{"d_model": 768, "head_dim": 64, "attn_scale": 0.125, "tie_embeddings": true, "parallel_block": false, "schedule": "wsd", "decay_fraction": 0.675, "final_lr_fraction": 0.05, "train_tokens": 1315000000, "steps": 10033}
MLP neurons of a small language model. Each row is named by its layer, matrix (up: input weights) and neuron, and shows model dimensions 304-367. Each number is 50 + 10 x the weight over its row's rms, rounded and kept within 0 to 99.
Before each neuron's rows, "fires in" lists the words (lower case) most often at its 100 highest values on Wikipedia text that the model never trained on.

fires in: "in", "into", "to", "provides", "is"
L8.up2737:36 54 41 40 52 72 42 45 52 51 53 37 52 40 37 54 49 59 48 55 49 59 44 54 63 55 31 61 39 46 47 64 55 49 54 45 62 38 46 45 32 53 62 48 50 77 67 54 66 46 34 53 46 60 46 40 48 63 50 34 66 76 49 54

fires in: "he", "she", "i"
L8.up353:44 57 46 54 35 45 51 54 28 51 53 57 55 62 49 62 38 67 55 59 42 59 49 46 48 36 54 57 49 53 68 45 49 32 58 36 46 59 45 45 48 43 50 64 56 31 58 55 50 59 50 44 48 48 58 53 60 50 37 39 62 49 70 65

fires in: "s", "the", "his"
L8.up2212:45 49 48 60 48 58 67 49 33 51 44 48 49 46 41 45 40 46 52 43 54 38 44 47 50 32 17 48 60 41 45 30 47 36 46 52 51 38 50 43 59 55 45 49 58 30 54 47 21 38 51 49 59 66 70 51 50 65 40 54 64 50 44 43

fires in: "de", "to", "in", "la", "a", "of"
L8.up2646:33 42 31 36 34 39 40 49 48 49 58 47 62 36 50 51 38 50 62 61 42 62 53 56 56 30 69 48 46 56 49 32 55 53 45 32 34 51 38 60 35 60 60 44 39 62 54 56 45 52 52 65 48 52 39 43 43 65 59 58 52 46 64 42

fires in: "is", "are", "a", "not", "was", "also"
L8.up1111:41 59 41 65 48 60 53 51 41 53 54 49 58 49 59 48 62 77 57 57 57 46 45 52 45 61 51 40 52 57 49 46 43 47 56 67 42 59 36 47 52 58 62 68 60 53 39 49 48 40 63 43 49 51 49 68 64 20 58 59 50 21 29 50

fires in: "in", "their", "his", "through"
L8.up839:55 50 55 44 59 51 51 61 52 33 41 47 30 36 63 42 48 50 59 60 54 41 23 37 68 47 37 50 58 53 63 43 28 49 66 36 37 38 34 57 57 54 43 46 60 58 54 59 57 43 45 60 50 57 44 46 58 36 58 55 46 38 59 72

fires in: "the"
L8.up1891:49 54 59 57 37 49 60 62 53 24 45 54 43 49 53 60 50 52 59 49 53 60 58 60 50 53 53 41 48 35 48 48 59 44 58 55 47 46 66 57 37 54 26 52 37 50 59 33 52 58 60 31 51 52 53 44 33 56 60 45 45 49 48 50

fires in: "which", "as", "that", "but", "what"
L8.up2365:47 45 53 31 57 51 40 57 49 57 52 18 49 52 49 36 44 43 40 67 69 41 49 54 60 53 53 55 41 69 42 44 47 51 65 75 50 44 42 41 49 68 73 47 40 59 61 50 45 51 52 42 44 55 54 46 56 60 49 48 49 54 46 55

fires in: "an", "in"
L8.up222:49 40 57 43 57 68 58 40 42 51 65 65 37 27 58 46 37 65 60 52 51 70 66 45 56 35 63 51 39 44 52 44 47 47 47 51 39 57 51 46 65 73 47 43 52 37 60 54 53 52 45 45 55 58 60 33 51 43 54 64 27 52 59 54

fires in: "to", "by", "can", "before"
L8.up560:68 41 53 45 48 56 51 59 49 66 57 53 43 54 59 50 44 51 47 46 48 45 33 40 56 52 43 57 60 54 59 46 51 57 42 46 45 67 42 44 66 30 36 58 81 56 65 47 68 48 41 40 50 57 55 48 38 65 34 52 54 50 49 44

fires in: "s", "included", "of", "produced", "in", "on"
L8.up2692:35 48 70 47 43 43 61 25 24 63 71 43 39 60 57 56 56 51 45 53 43 44 45 55 64 50 10 58 53 49 59 45 63 54 50 49 58 58 57 74 57 48 63 53 39 58 56 47 57 55 52 55 52 51 48 56 38 65 34 53 61 57 52 45

fires in: "and", "to", "are"
L8.up272:46 50 34 42 56 47 41 40 42 40 39 46 53 38 40 55 47 53 48 49 47 80 29 53 53 38 41 65 44 69 59 38 55 59 49 56 45 40 40 50 61 60 72 58 61 37 46 46 44 48 54 43 54 58 44 57 55 43 53 52 58 65 39 61

fires in: "to", "in", "of", "his"
L8.up638:37 50 68 51 61 56 40 44 58 50 51 60 57 58 71 46 62 48 53 52 65 40 55 53 56 54 48 54 53 51 67 40 62 42 45 41 39 56 43 36 47 57 58 51 59 53 44 38 48 38 34 61 65 44 59 77 60 63 47 36 51 52 57 44

fires in: "would", "can", "to", "may", "should", "could"
L8.up1990:50 46 54 46 40 58 61 46 45 50 63 55 49 49 58 40 46 50 44 59 36 69 32 42 54 49 43 48 54 43 40 53 60 71 51 47 44 48 31 46 45 31 65 61 47 35 39 52 47 55 51 49 51 54 43 51 50 60 35 47 56 43 60 65

fires in: "would", "to", "will", "did", "could"
L8.up1055:44 52 47 52 33 52 51 67 56 67 43 46 43 64 51 53 59 54 67 55 29 51 37 38 39 61 44 50 70 61 43 50 48 55 39 42 44 43 43 62 43 61 39 41 45 44 42 53 25 45 61 42 54 66 59 60 40 51 49 64 49 51 58 67

fires in: "to", "have", "be"
L8.up920:49 46 36 48 59 68 37 67 29 52 46 56 53 53 55 49 51 57 42 49 34 64 36 53 52 39 67 67 61 71 66 66 71 48 57 59 52 50 51 51 54 39 53 41 50 39 49 48 58 34 49 39 59 42 57 41 54 58 45 54 54 60 42 55

fires in: "the", "daughter"
L8.up1777:40 51 38 62 31 60 42 56 68 47 49 57 48 37 49 53 27 53 45 48 58 59 48 47 55 58 28 51 44 43 43 34 43 50 45 41 42 37 60 41 55 51 57 56 46 44 54 50 40 65 57 61 75 30 45 38 49 44 43 46 50 50 68 44

fires in: "was", "is", "were", "been", "africell"
L8.up2898:36 47 52 55 37 51 35 49 43 63 48 48 41 50 54 32 43 42 49 75 59 62 45 51 65 31 55 44 40 57 73 51 31 42 56 58 50 55 52 33 43 32 53 49 55 48 48 42 36 51 60 37 51 48 44 49 58 55 53 47 62 59 58 58

fires in: "the", "s", "its"
L8.up2009:47 42 45 45 32 60 61 31 44 51 63 54 48 35 75 56 38 60 30 58 50 49 68 48 55 51 43 50 43 53 54 45 50 46 49 49 55 47 59 48 40 46 47 61 65 59 60 43 54 57 52 80 68 49 66 63 49 65 57 52 56 57 50 59

fires in: "a", "with", "it", "and", "is", "s"
L8.up2033:43 39 66 43 48 70 26 57 31 65 55 57 57 45 50 54 51 37 51 60 49 57 37 53 46 27 53 55 53 56 60 54 48 49 78 58 41 42 32 58 46 35 62 42 37 31 74 47 58 58 48 64 51 46 61 40 53 56 46 61 48 56 47 63

fires in: "can", "not", "may", "also", "lymphoblastic"
L8.up2043:56 57 43 43 37 70 46 51 43 62 53 51 61 37 60 41 52 40 51 49 34 38 53 66 41 47 42 29 43 53 25 55 54 56 60 45 48 46 49 51 37 61 46 44 38 63 57 40 53 72 80 44 49 59 56 63 39 37 47 62 51 36 60 53

fires in: "the", "which", "and", "his", "s", "it"
L8.up2218:73 58 63 53 39 37 40 52 53 54 33 51 50 45 59 48 49 39 49 55 30 46 45 32 67 43 42 52 42 69 63 43 51 59 46 60 21 50 47 49 47 51 71 55 43 50 44 30 44 37 30 49 54 44 59 58 70 42 44 54 48 44 54 57

fires in: "in", "the", "is", "by", "a", "at"
L8.up719:60 56 50 42 38 53 51 40 43 52 56 55 39 47 43 32 66 57 58 52 63 54 54 52 58 57 45 58 36 37 42 29 44 36 62 51 45 41 40 40 42 35 56 45 56 41 53 50 53 52 53 51 70 46 47 56 45 57 56 46 38 59 59 29

fires in: "japanese", "of", "american", "an", "competed"
L8.up1658:49 45 66 53 44 48 53 48 66 54 63 38 52 40 52 47 34 59 55 44 56 51 41 48 61 36 47 57 49 53 53 40 56 55 41 63 41 47 55 53 60 41 41 43 63 57 37 27 37 54 63 49 49 55 52 44 37 46 46 57 46 57 59 73

fires in: "an"
L8.up1708:36 35 59 38 47 42 60 36 55 45 51 48 37 53 42 57 44 39 51 43 62 62 62 44 56 22 40 42 39 51 44 58 35 62 57 44 51 45 56 61 53 52 34 45 57 57 36 39 59 51 49 53 53 53 57 40 42 40 57 61 42 64 46 74

fires in: "the", "a", "jean", "tom"
L8.up231:44 46 55 49 64 31 51 54 57 47 54 50 55 45 62 36 41 59 51 52 35 47 46 50 49 42 43 54 47 46 51 28 37 40 54 57 49 42 42 46 49 39 52 69 56 64 61 34 43 50 36 61 49 50 68 44 63 39 60 46 53 29 55 50

fires in: "a", "s", "his", "my", "100"
L8.up2814:54 59 58 48 49 57 46 33 44 58 50 62 59 44 60 37 61 58 60 63 50 35 44 32 52 35 35 49 35 57 62 40 56 35 68 52 56 63 66 48 52 53 48 60 48 51 61 52 39 38 56 48 58 48 45 44 53 62 45 44 52 43 53 61

fires in: "of", "on", "did"
L8.up686:48 50 74 45 44 44 44 48 36 70 47 47 33 62 47 38 57 50 72 44 57 63 34 57 25 46 70 35 43 43 43 39 55 53 42 73 40 54 34 50 45 53 57 41 43 47 34 73 56 63 81 49 62 48 45 52 46 59 26 44 46 55 60 42

fires in: "and", "in", "of", "or", "as"
L8.up3004:39 37 50 71 34 57 62 31 54 56 40 62 31 58 39 31 61 53 45 38 47 40 60 59 41 39 66 50 61 35 51 42 29 57 51 49 77 53 52 41 55 63 43 58 40 37 55 56 42 52 59 54 45 45 55 51 59 41 37 40 50 47 45 42

fires in: "as", "was", "is", "espn"
L8.up2468:52 39 34 56 52 69 52 46 52 53 52 49 54 51 40 42 49 56 41 49 70 58 30 46 66 39 45 35 50 60 58 34 48 58 34 59 63 66 62 51 54 44 50 55 58 55 59 22 56 44 55 64 48 49 44 49 56 56 45 63 59 66 49 40

fires in: "a"
L8.up800:42 52 47 58 51 45 47 58 53 54 51 60 57 45 45 52 45 64 47 48 39 55 50 55 62 32 45 29 68 52 60 40 56 67 51 38 31 62 59 41 51 54 59 43 48 44 51 36 58 35 45 65 58 50 50 66 50 56 42 31 63 49 67 44

fires in: "to", "in", "on", "of", "at"
L8.up2274:60 29 44 36 32 57 59 55 45 44 67 68 40 57 59 58 43 50 66 45 60 42 50 30 58 31 65 37 68 56 65 56 69 56 59 42 51 61 28 39 48 36 67 56 45 39 44 52 62 56 50 54 62 55 51 47 52 47 39 43 41 64 75 52

fires in: "of", "by", "from", "s"
L8.up1316:53 56 45 51 42 44 44 39 45 44 70 64 39 41 64 40 55 55 54 60 41 28 61 39 55 59 53 52 50 45 54 42 38 42 36 56 53 40 36 45 47 65 36 51 68 68 45 40 48 59 46 48 54 36 53 56 42 51 48 46 54 64 45 45

fires in: "a", "venue"
L8.up1558:43 47 53 66 53 42 62 47 56 52 38 51 33 61 56 65 48 63 51 56 69 54 56 70 50 46 54 15 46 42 69 41 43 42 47 56 50 40 55 32 57 54 53 64 50 45 54 42 64 47 49 63 50 65 40 40 52 47 59 39 53 60 38 67

fires in: "to", "not", "also", "would"
L8.up3033:66 33 72 43 41 61 42 52 56 61 70 83 46 40 57 51 52 40 56 45 53 52 37 52 43 37 38 55 54 52 64 57 64 45 54 60 58 61 39 64 43 41 59 49 48 38 51 44 55 46 60 57 36 72 48 47 44 46 55 44 56 47 54 59

fires in: "years", "year", "month", "months", "october"
L8.up2187:53 59 40 49 43 57 43 49 43 50 51 41 40 42 64 56 59 51 48 55 53 42 63 60 45 54 32 45 44 58 34 43 45 45 79 49 37 43 55 39 47 59 50 54 56 48 31 48 44 50 56 51 45 56 49 48 40 50 52 42 58 38 64 82

fires in: "the", "s", "desert"
L8.up1341:59 60 58 49 48 52 42 61 40 43 51 52 42 27 77 30 56 51 56 29 46 56 49 54 62 46 50 47 38 62 56 47 57 44 45 51 54 46 47 52 46 41 50 50 60 38 53 51 53 52 44 57 59 47 64 62 45 52 39 64 59 56 70 43

fires in: "than", "of", "only", "over", "about", "and"
L8.up2779:61 45 63 57 47 67 48 46 31 44 45 53 48 48 52 49 64 47 57 66 37 63 53 36 61 46 30 50 63 59 30 55 61 54 68 64 37 48 54 43 71 30 67 37 77 54 51 44 41 37 60 54 56 64 57 42 51 57 42 34 58 59 36 52

fires in: "in", "after", "continued"
L8.up69:37 47 61 62 47 67 42 35 43 63 68 48 40 65 36 51 52 41 82 47 64 52 57 50 45 48 46 48 34 58 60 45 60 45 59 47 45 55 67 44 50 52 40 46 47 54 44 44 52 47 47 55 69 61 62 55 58 55 41 40 61 57 44 46

fires in: "it", "who", "i", "we", "they", "there"
L8.up2651:58 61 49 60 41 68 61 63 41 53 50 51 52 64 65 54 41 51 53 60 28 45 50 44 39 47 61 53 66 55 44 38 50 46 57 45 51 38 55 42 51 65 64 56 45 49 58 52 37 47 44 56 39 40 58 50 59 57 59 40 46 51 46 62

fires in: "to", "by", "can", "also", "may"
L8.up1761:51 60 41 54 48 69 36 65 39 64 64 58 41 50 60 38 50 42 42 54 24 44 52 51 42 54 47 61 42 69 51 51 42 62 48 67 53 51 49 40 46 53 63 51 46 47 58 52 42 56 45 48 56 81 48 50 36 36 50 49 39 55 57 41

fires in: "was", "were", "is", "are"
L8.up2008:54 58 43 61 40 50 72 52 48 46 53 80 61 61 59 43 42 36 45 49 55 52 56 59 55 34 57 41 75 48 40 38 49 50 50 49 61 58 48 52 57 45 51 58 53 56 53 57 33 25 52 56 50 56 60 37 50 45 52 53 38 45 45 58

fires in: "the", "this", "a", "his", "he", "s"
L8.up41:35 65 43 40 52 55 59 60 51 56 51 56 60 22 43 45 29 76 64 54 55 45 58 65 66 45 29 39 44 45 50 34 51 55 49 54 60 46 30 39 45 49 49 61 60 57 67 67 59 47 46 38 69 44 53 56 52 68 55 61 77 41 46 65

fires in: "in", "through", "than"
L8.up562:61 46 64 60 38 36 48 37 43 46 52 50 55 32 39 46 34 56 45 57 60 58 42 45 62 56 40 42 48 55 63 46 60 52 57 44 53 68 40 60 47 64 61 35 66 47 56 47 39 45 47 36 71 59 58 56 57 62 52 49 36 50 53 61

fires in: "in", "is", "was", "and", "as", "one"
L8.up1947:32 68 61 58 35 36 45 48 38 66 53 58 51 43 52 51 33 66 38 51 66 46 40 49 56 39 41 48 64 44 56 31 38 54 61 37 47 49 48 45 50 50 51 54 47 54 68 47 61 48 56 49 63 46 36 43 50 40 59 49 57 52 52 38

fires in: "under", "of", "to"
L8.up2918:43 57 55 53 21 63 35 58 48 49 61 54 45 52 53 44 49 60 63 35 40 51 39 61 50 55 46 53 51 57 48 52 53 53 55 62 47 52 37 29 52 57 62 61 41 64 32 43 58 50 24 55 51 47 67 41 60 33 56 61 52 49 53 46

fires in: "are", "is", "of", "the", "be", "for"
L8.up690:52 71 54 36 20 62 44 46 69 57 45 58 47 52 40 51 43 53 57 45 58 51 56 47 51 49 50 57 45 53 63 50 38 75 61 46 47 62 50 26 42 60 41 48 64 41 40 34 50 50 49 54 61 43 55 51 38 67 37 60 38 72 54 65

fires in: "at", "with", "in", "from", "during"
L8.up1571:46 43 55 43 32 50 50 40 38 45 71 58 36 60 38 55 45 55 61 52 50 59 44 48 54 39 45 47 57 38 52 41 47 56 58 32 36 55 49 46 42 35 54 48 40 50 70 60 46 55 64 46 53 48 52 64 58 49 31 42 61 66 61 38

fires in: "to", "for", "of", "by", "before"
L8.up2717:47 49 39 25 52 61 41 51 35 54 67 41 36 54 41 37 53 55 38 48 45 59 58 50 55 54 41 43 46 45 66 57 40 52 38 57 53 41 46 58 27 38 65 56 41 40 39 55 46 58 34 48 53 57 57 61 43 44 40 50 72 60 57 49

fires in: "in", "is", "cd"
L8.up2066:43 79 67 51 59 57 48 43 40 59 31 28 46 42 59 47 46 51 41 46 43 48 46 29 62 51 69 51 56 42 61 64 36 57 48 50 31 44 31 60 61 61 45 59 51 56 65 38 48 62 47 54 46 60 52 47 51 58 52 47 53 40 69 47

fires in: "to"
L8.up1461:24 58 59 58 56 53 57 61 37 48 52 63 54 32 48 47 39 59 42 54 31 48 71 60 58 36 60 47 54 76 61 49 37 58 59 47 45 33 55 46 42 56 51 41 47 44 46 38 48 47 62 76 71 45 53 63 32 66 57 47 41 58 57 41

fires in: "a"
L8.up321:42 42 31 48 45 51 49 45 40 47 65 50 41 34 51 43 47 59 75 52 57 51 45 55 51 46 31 38 46 46 50 35 52 55 74 53 50 54 58 56 60 48 63 69 47 59 64 48 30 44 59 63 57 42 54 33 59 52 46 52 63 49 65 59

fires in: "under", "of", "in", "at", "to"
L8.up2577:54 53 51 41 44 61 71 35 37 48 41 49 37 65 42 70 61 40 70 46 49 50 54 37 68 53 35 38 47 45 62 55 46 43 54 48 64 40 56 38 50 52 56 54 46 31 59 39 29 52 58 52 64 39 60 49 40 48 56 41 45 58 57 53

fires in: "at", "from", "in", "between", "of", "to"
L8.up1994:64 68 56 27 52 52 51 53 49 52 47 53 45 52 59 47 44 49 59 68 52 48 58 47 58 51 47 58 42 60 39 55 48 70 73 44 54 43 42 60 45 27 54 50 52 47 54 47 40 41 60 38 53 34 57 50 51 60 34 63 35 62 38 56

fires in: "an"
L8.up439:46 57 66 52 50 50 50 46 49 63 42 59 51 44 44 51 34 67 47 57 51 59 48 65 59 45 60 51 65 62 38 35 49 53 56 40 39 57 46 57 41 53 51 55 64 60 47 58 45 47 41 54 61 56 47 47 40 50 57 59 51 60 49 48

fires in: "a", "as", "with", "laura", "la"
L8.up747:49 55 51 50 37 45 46 53 42 59 74 43 50 38 50 32 54 48 58 60 49 45 38 49 60 32 42 41 64 43 60 45 47 58 62 47 46 78 59 45 44 56 48 46 47 61 61 30 46 48 51 64 58 56 52 48 75 40 41 55 52 59 58 77

fires in: "his", "s", "he", "its", "any"
L8.up444:45 42 53 47 55 38 43 48 41 29 56 57 51 35 32 51 46 61 46 70 38 30 58 51 61 34 39 59 44 54 64 40 45 41 53 55 57 56 53 29 49 49 55 49 54 44 49 53 49 48 42 45 41 48 59 42 51 57 53 43 45 54 54 53

fires in: "the", "s", "was"
L8.up1391:57 61 40 54 48 59 32 62 45 51 59 68 48 52 52 36 41 47 67 39 39 71 52 49 54 50 23 41 49 62 56 63 34 46 52 50 57 42 53 67 47 37 60 50 55 39 48 36 50 46 42 40 65 47 56 61 51 49 52 52 38 47 46 29